Weights of a small GPT-style language model, trained from scratch on English Wikipedia.
Size: 8 layers, width 512, 12 heads of 64, MLP 1344 GeGLU, vocabulary 38164, 48.7M parameters.
Architecture: RMSNorm before each block, tied embeddings.
Training: a variant of Adam for these matrices, 538M tokens.
MLP neurons of a small language model. Each row is named by its layer, matrix (gate and up: input weights) and neuron, and shows model dimensions 112-239. Each number is 128 + 32 x the weight over its row's rms, rounded and kept within 0 to 255. Numbers have three digits each. A neuron's up and down rows have the sign that makes its largest values positive.
Before each neuron's rows, "fires on" lists the tokens most often at its 100 highest values on Wikipedia text that the model never trained on.

fires on: " |", " a", "-", ":"
L4.gate170:085185128145096113083158111132094105111107149050120154147132077130105120167127166181179115208088126103132127115166122170095199170173091165076171160154134087141105119062186176109097183129149095078134063155167097232108134136157113137125147125115130120157170123108082115167155107182094101099075118114134155117054191069174155215150100115175121036087159146095094124119157116076141115133131
L4.up170:131166134137166127078124074124106126188132143108022138110098096140135098124096061139095095143151100101142101121125128112145158183126109123064143130183092142094103143102090179183112117118109107120168116176150142099102138112084115098113150157078159129111164089101169121103118111195165139120140135097097104127078173071175061110188100122176157079114136172048137123160147107093134147107095

fires on: "\n", " P", " |"
L4.gate345:125158172162108158142060149106089172090174172098172148093074202119085120167174137146099122150107097096105107078122078122190149130129132136134124109145170151071141131137100140219115153173149101139087117133139115125163118159161109156131117162133124097146142166163163084161146098244138107080163105212066116089152100135104155162125144111168171135089131151094151086158130096124148128150126
L4.up345:202159116123143089100102147210075014194159112072149164146148085169100122147123094131164140144145163117108115117065127124153100137112099117163132094130168138105121095128135079175167169143135094151210076124082110135107140131144118157177135180133153146132087166184146104073064159128086113119159104164138129143136112133161125109119103103093166109131132145139154114150105147109139162176104

fires on: " |", " been", ":"
L4.gate936:134074051104115132141187103107110140109160180137160120100131107122162106175173108130163137193067112153145109086117117154151137136163131089145168134159097089137095113147145135172103185150113097113164154141142118183158140094153094165130132127116150112170147089108138097152167153178147122036117127133105148106109167122101134163135158224098135123137165112149109146148164142072153144121146
L4.up936:128119131125058142166174107089105091156138225146116152098098121113156137185114126120141126198118104141125141155135107113118070120139129064149127111170119134122138071117106112133090130159105107121107105191114090163093151083113118135123133099081137086141152113065154140192113141160100113098142141109126138110115169121134114158175129175119180087145162131195141128124131145126153216141068

fires on: " of", " and", " in"
L4.gate1065:145145131079124105115186156118157134135103115107149145123100072089137105116151155186135200129161081095130126097136089156139141130104125121125170149159054168132126142100161099184098126201063115089102096188098105158106117125114100124161102092123180154100151171138148117139123095208149063133173123150153119145152146077114110109152097114154208055065155171169139120154133137202155108193109
L4.up1065:167132104169161128159137135224137086139125165150160107085063148118138143059123148114032097112155049131106103145083158147141112152148148129086159128169058109152166149116062115121098107148133157093115153193121108158145133125134169076138163155104120124137150148142148194152121109090177106131142173076200058114157111084131079117142156160178104124118114140141124056130111114141139100161088

fires on: "|", " |", "\n"
L4.gate469:136174118122094123075102186146130100120165146156164142132127178126109144122134093091187135213079145130098149121129133180150087140134135105146122149112121131095120100117119098112108196166137126107116103194101140186145132142106098121140127153115133075144159206086134107130129155174132099063104143129148129028186139134150130142083109136110145064134061091125062115104136158077168125154128
L4.up469:090127080121169156107103145085104138146072079092104139044085146124129145129112065165131123098160150163144151100140099127136068099115148124090099105208078085106139129113111101138121111103111143157127136102139143086067150170134152074106112110143147116110076168162152103130049168113148098153112167127073126164100131126123108123115100149138051185119116172179149118095140142114085126126141

fires on: " |", " -"
L4.gate323:095088111110138156135158097126138105123154098121123116127159104108140152195101170112087149090179133176096072090127130177159131154170121147127145141140157129095137181131110152156080177073097137117114126132123142169145165099118096123117082151128156133109128079217128099100145123093115170089145141123117161156158120066090115166114138124155105066112090145125138074124144147123064108083103
L4.up323:109148139161171138158107166102174128165084083109169170138166118118105132162145069120129171107117156110161161141124106112114063093152149126133096078159152099073117140082155124173069158123113115097153109105055122149169132120013117100140153138160139141111050117151071121115129123088061095110130167121090156081120106059084142129136136102151176135095148115122120119110177100131121115093164

fires on: "\n", "-", " |", " Party"
L4.gate448:102133129132084112136106171074078138068106082165135172048108162097128142151126141151129111157118124152103144050114067181139137145106089099190128139099130141149142084131138147185085130152084166148135126116125164185162120129164116126065117077125133126151106134126141082167162137163177133089129164169177092134116086141108176157100152136122163139145116142127151118166141089040163121116122
L4.up448:092105123110125134160095147138126111099095108088119177129083173134132104110140096133055100067184120213143114092094127164176148183127143103091160157102135078174129166105083144153174120146133153126163128101066234174081208159137139165108156115102125126153097136160063097189113157156168107106129211182119083129104130163109128114105165094123227128122183143135176109093138127073124144096108

fires on: " and", "k", " or", "ik", "am", " &"
L4.gate1312:162119133147097144125177160168194171103143173090135099117115114163178065172148077131148101152132100170122117094123064172103155111118127114090167073146076142140158146063130144183177116136178093072184107133101110168116177078102161145070133156167104081103105079153115107124191127099104076121110071129116118126115119144114112163156121144118140112119106155108139096129200151105113128028140
L4.up1312:164075162110076126112084103127078201111215159144146104123125187104061173134122131143121158090103104154124167120142131115128133180101083196145133107112175113154140166157175118151148132197150096147121122146080151120084112087106095092122117181140108115195115145110143110114072076174093152136117088115101147082123150150118195174161175126134139152099087087081096087088155132134148109150133

fires on: "|", " (187", "19"
L4.gate686:095105142077098103216142136156124127151155112147197179072079077144162119132081156087156108178095081172097106085151124174145097134130146153197109177161100103114154078135131170114100156158135098162106139148103125169203080122131091139110134142112169098146134134103088116143135145082093127162102135118183133107054106083114154118078133153147212069119136127159144153108132133108135145053119
L4.up686:127136115160116120089085126135117103093182158129128119104116122175171098103203136027136121144188132113129098097147098119132155197130132163147128050182098139093128136164112086068109189126126098135073105184147108145094136114073146106159116170147170153143111117135121134180125120117163095132120113093187129092112130144126144153122123127100113138097146108100097169115097151095121066074150

fires on: "-", " and", "==", " Pre", " pre", " primary"
L4.gate1205:116166123154075107125174131150167129115069150138122064067151135160102119163065155168162178169084110164140082094142164167101101093147124120112131133041080131199103114135102205075092127142108151108132132116182084171131156177173122135130118092084175104080135117132122078110119078093081085207103065152182138114154081131096169176208142158119126095129113138189069133123064131131162124146123
L4.up1205:119152130124111131145113108153084128135117085146142126136088112125120105152162073170095133062127130166165132130128131133160107146150177110073052144169095116106150176117134148103165117157152174095100112097113143156195136124097186156140132158155104063078069126100122124185174110097116153191072114141171124149096154071120138093125086110103147072146156126142186150151110131116132117144081

fires on: "m", " or", " and", "c", "l"
L4.gate1276:088145161175124123149099125141138137135155100127132126156103105116112087132093100143176131104132124152091170097109159157101116177160126098116124139205152124070168149139060141111105126113067106119144127125144146183154126149037114160109144085173130113127089142100148110071132136191158083124062029104094151128154105102053106113157148161181111086114127134164137173128200063124134097077172
L4.up1276:131153157175142110138108145154198185129152142152156104166088117076098101114171151187167108056120125146080109123103174127087150123134081140162164119174117060119121137144098142110123078102127080177166150111120169114078128127120093118170146109144126107137111172091121133092161120133191158152103078077092118166098180143140074123147134101103153187141092118182142186137179111102141083113150

fires on: " is", " was", " and,", " can", " But", " seems"
L4.gate1309:141145139098177152201124102135136070160134090168117139149165102108181126139145157124183217152145146151135089167190125129153112109128112112152125123167151136105115080138168087112110167124103130102129122154121078120092150092041174137112124055101111130164128138194076154151100111112125104107062131144114227153132072117057103155077131173144129101121127150136150156221077143161110126104091
L4.up1309:102119147184148144135046209146045095163088100113137152255156103084096112115149056124119128078162153120115151109138094123114165151135076134148141112145127138139126102135149107138161102156082109067141083043112104103168137125109179225170132139133154151124094162181108090087111133136095063203048125106174153114154127154091147118125180118171096139125149148124094143135089036132137120115135

fires on: " c", " can", " to", " C", " not", "c"
L4.gate437:087132135114183166110167107089127187155111113147098121167164162116019130120134133182162167106185103091078163170073118156082179123155109112156121158096123139175094107123148153124122133111128189081101090145081097152126068148114154173088121106181107098120169137108100106067118156149146123113112116172075173178130084042099166161193159195158099113099104110112151124118135175164117107094179
L4.up437:158140185178164106119156110179134151091127089111106131083102122131134104095192107103134137106123150134146129176148171127121068130143137187139133132096116095201064173135138102131134138123171150207154170164151109145122107121179154071125151138105151160148054107157111176140195109081089172127160102102135122138121100173175122083150187137100106138114122171190101091146014146135154049089130

fires on: " |", "\n", "°", " 46°", " q"
L4.gate854:077083091095110138087211147100092091154098103147175172139127144102130108127081147138122190155140101113142118143102127174117117154130131118112143122128150163129092174171111114119122108142154098170145129113088148162120206129147151051078125130144130107144218119147119110111125140150111067083092156085042125164092128125120120169132143179102176113104157126177113090124133136037149095101139
L4.up854:072101124099130110089197133116146098174110088101141109125093155165162135111132125173217171179125136124173125115122109125072063103111136153135125139159118151103103189154118145182131118109143136141108064100104144143161182091136118078156151163159160125138131111077104082120150072142112121069056171144035139137079143149147142130119188152140155121123128081117165058102148142056159142144113

fires on: " Republican", " Labour", " Conservative", " Liberal", " Democrats", " Democrat"
L4.gate801:141140112179156147105131104154090149177121104197147211144128092143112144081100095104102135162146126122172154143132143147091091158179158153107115112102103116099149094174070132132138168150128156150147136162138121150138164156079066098143154133146076087138099109117092170068100121081131149137153154093110136126149135080149068121111138152117131146061151091162138139136075097118101141139103
L4.up801:087117124174140172130108246132137114089143129110108157124058147103094148130158094107146127152154089188079177137153147136104136166192113160119118152062121119105150066229125136143118121195121163084139117093092133131185143168096135169110125146101098152087114123162122121126134110173153124157117114100110159119162121132102095071112161144158135170087172160108148164144137073114144162171165

fires on: "\n"
L4.gate478:139148155098144157173142161150146118092146162132136129156132130126124117166073148155178156184093120158099082103121109171039104169188046093127137125071121077143093123094138124164129145159096143089131078169104155158134124106108108122116176106153181138145153104125104039171137142154200106075110071137100102102146082054154131139151111123106166124056109185190103125163172130049100202125074
L4.up478:106135075156123127218113125183110126157089175168087127134117115133188138098114161106168113167144062205210189109174120119150085154151119136135098126122108161133099136149161129116168168238155200132161138152172126125116085131137141144121094137178120111107143122120110136131186145151182104117113133115162153172092138147114155091152186128033102125118160133128069158160091123114184148113123

fires on: "\n", " was", " is", " were"
L4.gate392:150164119108100097139129130149065130097096152118162056100082152118149134142080123162121096189117073101129105138128061173111097120139047147166148093137113076137137084089109126149114186177066071131110092192101076181153169068084168124122126123115122126093111111154140096078132124139116134120120131167120141115136126090113117162132088138144176125095129149162182096160101151076179163103079
L4.up392:122117142106165151091100161066112166083130123095126133185043136133143172141073176116075109147195092183078118242153125126188126116098115148114140147156106110122164116108137156106109100101117107098113105109138110125158116117127133121164146138162119196117072176129184141113136192149123169100145127166062135137127145148076121131111123133149129162162110123115151137109158093140141119142118

fires on: " by", "==", " in"
L4.gate616:177150136133071148159093090133091119116000116160084111138124168148108113143105121087086155129105141135157075186175169164180159167072103138089082082111125158133131140086119142138067143115143139141094125151151141179027154137212144102128119115119135111071127033150141096109115157115159083097120118126113123169138167152119143133071087121088080086170132139156111113082116121100141138123066
L4.up616:159105128146143115164138161112142130131083113128149172144092157121089175117103169136158139108127091156127110115133175138105148144086148084133210118099143158113142141122135099101145169213204146129136038123131129134101147093159175116145146168041120168128138106131141098174163141090085065111100134146088154106130097114094139112161122139130168083123168138114173096152137136111155148177143

fires on: " |", " Democrats", "-", " Liberal", " Republican", " Democrat"
L4.gate835:135122134145145103094105050125119107149085123123130194092088112177114174168126100099104168118158128104173082096130206171110075153109131127116111120095169169039175095062108158126119179134157137137098108178119152161088099145119098158097120125096160105100126124102137081147104136190124088056085164100113119109156136139107104115103080131130144063110118131057150141151145148105111143091134
L4.up835:124151158115175115116101095170152156037120143148140140136027124197083118120139157102159135133173071096129107174154160109193139157107079130081140094129112185079137119169121115149090135191168131126111123152124182107142164143155111146148081159127114126170161133146121156137109106105098160098151179099072162140115091120153154167120069090120139137111181114138116153051181072117146175162159

fires on: ":", " 1:", " 3:", " 4:", " 2:", "s:"
L4.gate1106:132117075163097191144106127111162107025156167118109146108146157126167099141132138129130141076136111080105091021140085157156166178147117146125163073099071150090123087068087116140077135120169137125143154120141143165085088136132156185129143114140160130099134152100116200089145122098123082184130132163092139113177190139110201156154114152170150101080166131228077070139186119111089197134114
L4.up1106:189156105143177121147124122142161062065179068121142119161145106111148084122149144135131140093188172115075092113153166138088157128121116191086098096157112113091121172082112123174106099117122108142117182076130099154120138178111123173211137140118174131144041096113118172134117174113090142183094086123156089163097174086134148108139044134118155148146129091211053082059123121117115131141117

fires on: "\n", "-"
L4.gate1247:150094106138136149154134154095116143168160196099097155111093135151152102119150081163149176145094126149114113144141079178164089122158130087115132134179140058096113127151115095139087154140178151119082095232145104193149138148150119108149101089171177110123056158172158136158131119165129099153145106142101110124176111076134135101179140129173089101117195146163172166143086085084143161103132
L4.up1247:135106085131077113141088150139097095148210211118115148157103143149101089172170077200158131172129166161166160120140078112122077113134142114122103139178121119136096167158119054135163137126154150119158093166111071123147113169131098125115091142118141051122085167152139159160154133140080087110171096120150092115167109123157142088149131096101116141118196137183167120138169113071146185093093

fires on: " B", " of", " La", " Le", " Les", " T"
L4.gate12:083174155183139136215132132061140100088063116110117157141113140171128093109131148130139108107063137184171123156134068169201086112128110103111099125152147114124128095150119171105159159169140131116165059165068157166147153069107149174134091099131122152139107115122057098069180103137108137121073111182100128110112124165162091023150139145159133105110123157115132131109171133075127163140146
L4.up12:068105148125126161151161134144183102113132117087136154200124114158090040162158182125124146116114084123063148104148100129151132123130112148076115109094112090126065140143141153155143096121139174073078127114104170138142082111121086088143136093160133212105102183126068171141179143096138143185098122163156115114149121131121147129128167165187191131102102093140079132125190142103095138175167

fires on: " Party", " ", " |", "-", " for", "|"
L4.gate72:097127121121112167043130127175150110049092125120125155138106124142161200121088116136150165173127153138103112137134155154107127161128104105166144126141093123126106154130202097026121144144115115140134064222135135171060141122116141142146127129145156162159132071132081108112137148091101171076083135071078127176148120100108156161203086131128130064090108121141172058118152152046091136079116
L4.up72:139164151127120112115084155165060131128027123142113150145110154142133110144098116090074163064147170136132147060138145114159122157103148140119156093154141135160165129116080139126131152158124140175117069134097158131146082153137124100081145173143178103157134046111100178114172186155135064110095092196098082076127156174141132133155140142079110130100171159066154131165134148139168159114170

fires on: " December", " March", " November", " October", " August"
L4.gate1027:115135130145065132136121152129181035087135162136090070161143126108056119092164143102072135129134129097132093117130125128162110115126136045112101154126124171104193085126107133099152103113067097184151102079126154154159136100157133132129149109167111142132081129150109165118118151143104101089177115169145121138095157178194087112166115166114086149122135073102073105124127130120066100173143
L4.up1027:085102081101084101090111134080083095098095125186136117126163117140068128118092154032126183086127120176094117128120125123099145123117149113053120119076111175087148218113133148139095076130152141177090086082182109171135151154146144141158087088075121124143120134105155136162047150161097131089110108117093126128118139130151164114147110158132179124095104098179083131067076128108112098168145

fires on: " |", " Score", ")"
L4.gate1037:173129087182127113096089134132124160122064088139141196124091150110141126154114055156075108083103137107169129104137159154082135131191126144103176143164153096113178153136106157128114180141139125077139196132134101196066158158144110127109156106175144076105079101100145121107156081112142109087118106111147083096071104095088125169209155114136151109084182088202135133131157134099112139120112
L4.up1037:104124126119101149123160165110096144093127125142137137180079136103119148101146097115112120118103145151131135153190114119162162144128091115117106204141114098139118144096136115146116138170091148121091130107153132175153111132126105182157149088168096147048132133129149095093158099103138138122132154121116132101124082161143159129129141144164127155120178087128093111135165138137080168075154

fires on: " =", " served", " has", " an", " a", " later"
L4.gate194:150092116101086105105119111150129180094155145092097100128133160185120110118147072149126154087147099076166097080153104150071119140169099099111142096199110086131185129103085122117141218141116162096188104135159146145110189101163171078119160138132120103136143084077140161147126143121056150144111148174145118114095165062161119133138131091094081097053181125102103168120134123120102148126109
L4.up194:110138065161175110176150073134129127147120088162092150130139115125126121103077122112148107148126147115132152104111098129129116183103135040102161112179166131156176095169146103094122195110077158200186151120128080127137142142165086149164136125080140119161101164084127106144112239099117123163143146094155170204114123081113102124167146109074120113115156133094094155128108170099118096057043

fires on: "\n", " |", "-"
L4.gate183:122110119111136125134155138129132184131129135109125122126113194104134112115085076182195098131112147160111120138145098184127149161126132154130126096139139100164119160076114141179122190123100144046155117133122199160110174117127141129077122108146135108140129128128146075120162130116101141101135134123181106089092101083167159147147116112187177113129171147194158154132182061073174103082080
L4.up183:124065128122148128119111129152145138116108169113116132061102132152105138138048123134080122180071099195145121142151065156129122106062139139105199092128174110152119178102113135080184136184128135108172118118084134153147133101133172155174114149106076187077107126129124124152139224127136139145149108091145109144091101169110157130158155113138119150136126128113074167094136130108118093170103

fires on: " by", " as", " under", "-", " named", " of"
L4.gate508:113152106137108102173077105110184110095097110132233157063108120114104109150096147093142146154116073081106072133130148164098160161200112085156194091100126184138091113152153167100126174119126100075108096110091155170107145126139156147115141125121172116109137116121129148082152108207148101101066132141124107070159097159075149119121139124171174036116093106108115166124194100087131127074102
L4.up508:130160062153107154129155064166128127116147120146168184115102141106167148139163143128120152114150133126191156134172126133131151141113117141098092095140162146144163120137149121102131100113136152162150093102086125118054152147170151142085156177107142110148170113177071146116183155137151093067106157071139135127100088111093138112102149099135155094074138167152137124129125111103052167036091

fires on: "\n", "|", "4"
L4.gate1322:117105137113087130132184122161129152128090165147145154067142119124124088177108146149118149153150112133085058158170109173109112105162180166178119094199116117110142138115142107103120151137106133127119146158142092158167117120118112079104137099116148083088087123132115130120166107094159104139110132124128145121149121112151195142182150202140104063078114118129146085138125160085142109140156
L4.up1322:090084155110118146134155105110129060137152167134182060096161123103162080138088088077132114072166160101194149115163147133088144114102113161125110075180192133106139129144091085106136157165104070177101075087143090146161124128112156128120135107153135112165124123148103135121170172091174117155023104098158134165129192152155167135155176142094175118129121104170119150099108136126147117139132

fires on: " I", " Li", " J", " Jiang", " O"
L4.gate1053:135098143104116107104084129114117129166082128079147126137128105126114097124100155104111127097142091162104159117131155165173104150096101151101105150180135142129163160119154152118191132090097114097161136102108176165150136118126131116124131153064178150101193170102112133061132106113084131122108130184153145125176114182114129169088148196145067127129097155150097133157166117094170174134136
L4.up1053:131161070175125084131135105095118072119182174182039145072167088149145132086092042130089112163139096128183164163134122125107090082154161177110123089147104139099065148150077107132123140148143173128104146143119149116156158147146117127125137110143104105146152152155115137116065173104035166087094144172127101117071158157131146117141150113139153151098157126136134071131088155112163070185147

fires on: "),", " a", "-", " is", " an", "\n"
L4.gate413:121153104069135125067132075149157127115112131098168154139168104140134084124109164102085173177127113139133100092123072165115118089158100171098118121143097074106119091107143123187121116121106106106100117133116109189117150127071136144121143108171114064133162087078065069111106146088109148111170133115154117101109099050100121171124116169155188130059165133134118140129182130122110154091141
L4.up413:126160141101094163129152111174118197105108110143126120116137142124145076120090109134126135082142144080164120100128130126130155072156079110120111122153156123193122123102178095130141111106103138153145192136165087141084154109144117098067136105138153085116075096182129144100139195091089104136156123112144156103158139119153167164149161145106105086066127194214144126137129163130121059091128

fires on: " 1:", "°", " 4:", " 3:", " 46°", "–18"
L4.gate282:089111106102149139143194162127137096099145136125130114140115119098209106118122174168122144126117123116110112148104145169096095143123120117144158156109124130068086125195114129155109108150152125134092099088098178166135083142130126111102152091175148105079158107143083108139127117153098119149093100145075182126078168088130121169104132187160197125150183131105108066117166179125134139150104
L4.up282:117115142074119133151150109100208110127166138094184076112097118118194146126127194184114158155149180177162114121111119143070111122142150102082147106105141116089137093153125175141117120073176175113093123105118135147184121131158096118123195103175121155095146088124064114119134096145058135162116109147119085120075148141116113096083117162141115123145102113145086108121157162112056172116134

fires on: " |", " Candidate", " was", " a", "-", " album"
L4.gate403:094118133191128136106178132120126122139059124143180122139131220085157108146109096139161173131133083128130125144086080171150147177140113107116115100146135142133134117088128149152110186143046155078189094190137117158115107133124090148155134126099108073104116194115103113125120156196141108083139101178121096067167090133120099144155107096137126085170081103103124165162159125119144117143097
L4.up403:138127119215134127187099143130111128142106136132095189142151149143138146119133100063033106134134141146112120068141127128147210058131121126119078109107109140168117181139101187134144149149114102135142137084120166153134113118142117165137144173047143109094109124124176129153106111122095142063125125110106087154110150130184186052105124117022197112174107161136162168123157203124137149123124

fires on: " |", " No.", " 1"
L4.gate1259:167155093115099124156133084133117117111097119167212201142153094117143131120115153105114147129070097150142089163150133148138121118096161088103187120130177174084120176093122140089070183120165103145145090157132083171124094098183139076132128095128155142122174123127153091119136145113123116094135151098124135198099136097149138144144130119123109069149146111104092135118191176086119171159172
L4.up1259:144090129139170108149161116068128190160093094129205109130111141157109151165136134107117109090100161162079092170121179141126135106172089146115125195151109134080090190088181153144108120096123149088173142125168116186163150130177111143142109088153138152143125159102116101097105160177094084131133135130099131052127145167181164133104065132157151084141131129131098152135135100129156084135145

fires on: " and", "|", " |", " &"
L4.gate1193:186142156155119063143133121143134169148139042097132144201153158164156144107113125141119098146128098116118090109061160161081157091132095214095157166114082101113109114097203177150092173112147148073110145146104142203202095131181070101149160129128172164072130077152136058059134121106150096110170139130122113096121131071143162172140154201129140103075053125117144080134100104076129155125137
L4.up1193:148127119179104136159111086187124135160151143092149114106082132133134096086117139168134078067124132123135125137101089113105159131194182110218143098107124133136114184174127123082105153159107080122091095148129111132151108099134099124113129111125153129155041109150168141129163119099141124167126129188129177182141125112135119113150114140153094141132131150133136142199104117152123081105171

fires on: " the", " New", " San", " Santa", " St.", " United"
L4.gate896:121110118142083138155072101163092156143169104110122123161090144084129156123135115116201133199092092132084154089130145153150093148132168102095118196141181176124102104103163140135117174117139141169162120150174147199135141031117138121151087151173120184158166116144101105093102119188151103130129133157145145139065087143138135101135045106191124036149187126116135118138204135127122139087119
L4.up896:080120130155124148134137099158201134080143110092045134075160173138103117150167149131114145156105197114079111092150147156115153151063112091141132159066134174159152195105135134155121143095180167114201104142098150134128121159170098159070134100110150141124107106102065142098152119128151099098090115121093104084117095153154164139114106133159178104130205142182136173145165115114123167131116

fires on: " to", "-", " not"
L4.gate909:119138148118112138131128072155132159154155103153141138113149182122110101147117135130173120152168085121101144064102112174114124089085078099137130086101121131137164135138136139168100172145108186108082104157104092164159138157124148078118113100183220123144105111086120085113112129168169087105145134145088129100071087090135083105183139175152116087064094124149162085120164147105127187080089
L4.up909:126156171077144087135133125097126134185127121107119148179117130178093103162103125125093164085098160091130130132124150121117084134101136093137119176101137149113159140172136141106120149178123200087136142147067151126133142155142168137147107037102152121131159145170153105080098127141099113077105108196070119163136100135178126074160110136135111133115113147136172108158143151160199150084081

fires on: " 1", " up", "D", " off"
L4.gate13:136103130122096099160127173148132155159120135133062091132111135175151090132147186123130154136162110189104076094158088160154137109091109126155159131107111157106127124186149067117143098111123140067185080170096167161097087105142128126144120102139145141154096102094196133095080080105114086094133181142124130136114111102124055181101106190159142100074123145092118105158061126137104099176174
L4.up13:146111146169126132132113100143098164124206122129092106107111087145128147134132116107143054153123040132088206180073123119185106195103090117140162097121134121117190131177123158145133062086150128138163143125097182159086169090150047142135097148116134112168092104061141151137128150132141101156146134135138108181127127150176075081192092139135143114118101124104125121124077104166138133090144

fires on: "\n", " a", " m", " then", " be"
L4.gate229:145081050101079117178124124101170064094153140069145147087154181114091138147112126177092106179139103058130152094132109102140144117108133132095126091137103161132103092098162135160122145158153073072150142152127076112106098181126149108088119110093165142090119093104143110121129108173118098099142150135151120076145152145106141152185121171122125096078152130126175085195148122113126175115124
L4.up229:092160110126137109192140113048146100090107119082111152118204169122114190064102106154120164119160136138137136162097072077116113167093075156152132125129130098152143117095149088147196129115135116127133184113125153128055105171054135075110150137108119107105126077093138190079213154124075174116190154142168144072124163149098177124105149083058162163132137169125131140132059146208131116051142

fires on: " and", " or"
L4.gate104:168111156124116141058127147174122126143211141091146195082116167146114117140128081134143080106136160089136160067127083150134134130098162114088057046167132141122113155142097126108081126173098145067157079124133124164145112121100159139097170162103157080158098107145109100092155148108154077129117164117074154147151133166114199128148194111128066104056162154131164165183116045085105183105133
L4.up104:161151241096095174109123111166136132207129185180134153107151158121116124129096106111130074133129121131113129121109121136125144125136150188113139147167184139141143144114149155107095154126169127129105149118150135112148145148126166155121113150112213126162146157154117141094157189209173072177128028155131123149220137141120124148114144119162130109123147167147105197163137114138187084133147

fires on: "=", "\n ", " (born", " in", " that", " to"
L4.gate1040:142100117169151128148128072104061192074097111161179151153153083091178092172114140131135157064131111156111052138088165161162167093152096143114197094122154176129127140154110167152131127102138153123093148075107108207090196075116112140141092142173143126146105108122105108105158151144192115133145095170150105136157160097171151130183132126093188105138070113152082111090149103104116110106128
L4.up1040:099097143171140124114135126148105139084091080135137148147132097148098114108087129126160137134137159138126086117105118116112169141139126134137170158144153137188131144101107080079116113113136183124155113129055118124154172090123164099138087161126089140155176130122063048154144092142163071095120140116128140045102090125153139131147127125123192109124145099179090111182114161130064149087104

fires on: "\n", " 116", " 120", "°"
L4.gate1067:118103181073109127120151118154152142081156148053149130090116157155099172148112121173097176131149095077111085151096107159103115117102162129218147119141135101076117105107144175135074167201126131085149153216088164162161126114135142161074103114179111113122123114105111103132148118138114160137156135159153122104089081125127206157175163131160155096099094127182164111132110118093100102112116
L4.up1067:099188111138115152104111169099150130137083105177136119105095152134129145071107125135072074154127103131170182197122114150207142159129162113123054136145107105159163189129153169157176071078082111143107107110106161099118126132110139127115149102118086155095157158109159125141110146141131146142182122181167106181113104160177104096142169154100116150142077130158165162134156141131144114151134

fires on: " the", "'s", " a", " an", "'"
L4.gate24:091152099160061131150140057129128115106101145118142171124100120088123087167145126164134187132092143143106142123169130118093045130202148127134161127115150111165096177139081132120065119112066179157157094154105115177080174087120092153104138124144191149138097096130093129154167112096103120117096146134112120138146164068111168118156123145169177093089162109176112087180118190099086193070118
L4.up24:118145096130080156067045116181136115184116139215075123098106133123150130102142066128108090130085163095200191084157166145163137147164144070119176071143119138157204223169081135210116129091128190112107094133152132105087150130137101120088124136100118145148100099127156165119101161123095138156097136020188118123106125085145080086137152166123130123149165165142086133141174182101146145108140

fires on: " at", " over", " under", " in", " \"", " for"
L4.gate800:125096115164155134132124148109108149147111120148191134134111186104152095156155136077186144128140097091054162120164181167112141130084107124145156129077104138134093127146161062105141161113119110105173147122100127176181170137106165104145100067170151129128126169172164054069140126191139080100135120186131132130115114062099122135180107122154131021110157119103107133128133071071207103109125
L4.up800:091111112138136157174113143144140078108096162162165112108107129160129123144104142137077114127107100152116129139101096124125068112147066117125090165156173124114124160135112132111139084141102151087135048143074088178124096107084067130143133119150082120091098148132171163104172074134111096143147114123154133076178117159074098117146128119155126131134111129099110148139121130105206124138080

fires on: "\n", "==", "===", "."
L4.gate1050:130113137133087115171086133043152124137111109081147145138126137125102100127122095140179100154085130120069178081143125152121124155121078109146108102174168155162092114110092108091135140157153108148133097168160148196104158161113149115106098078150082105208156120139134133139114154154129072159130155115129093133101147114121121060201075081129120114111192151129099136115192131116131170083124
L4.up1050:086147125158081199136135094161167070085144182088097096056150082134123106116121125140130141139149177093197115062113060141129096118136094142221113205148129130142132089163175099173116193142123137168116183148154123144095137101136084190103128118124119092121104090120119163159178133119115065186109107064117204128144083118077136110190154125102152094127111157128136145163072181097130092126138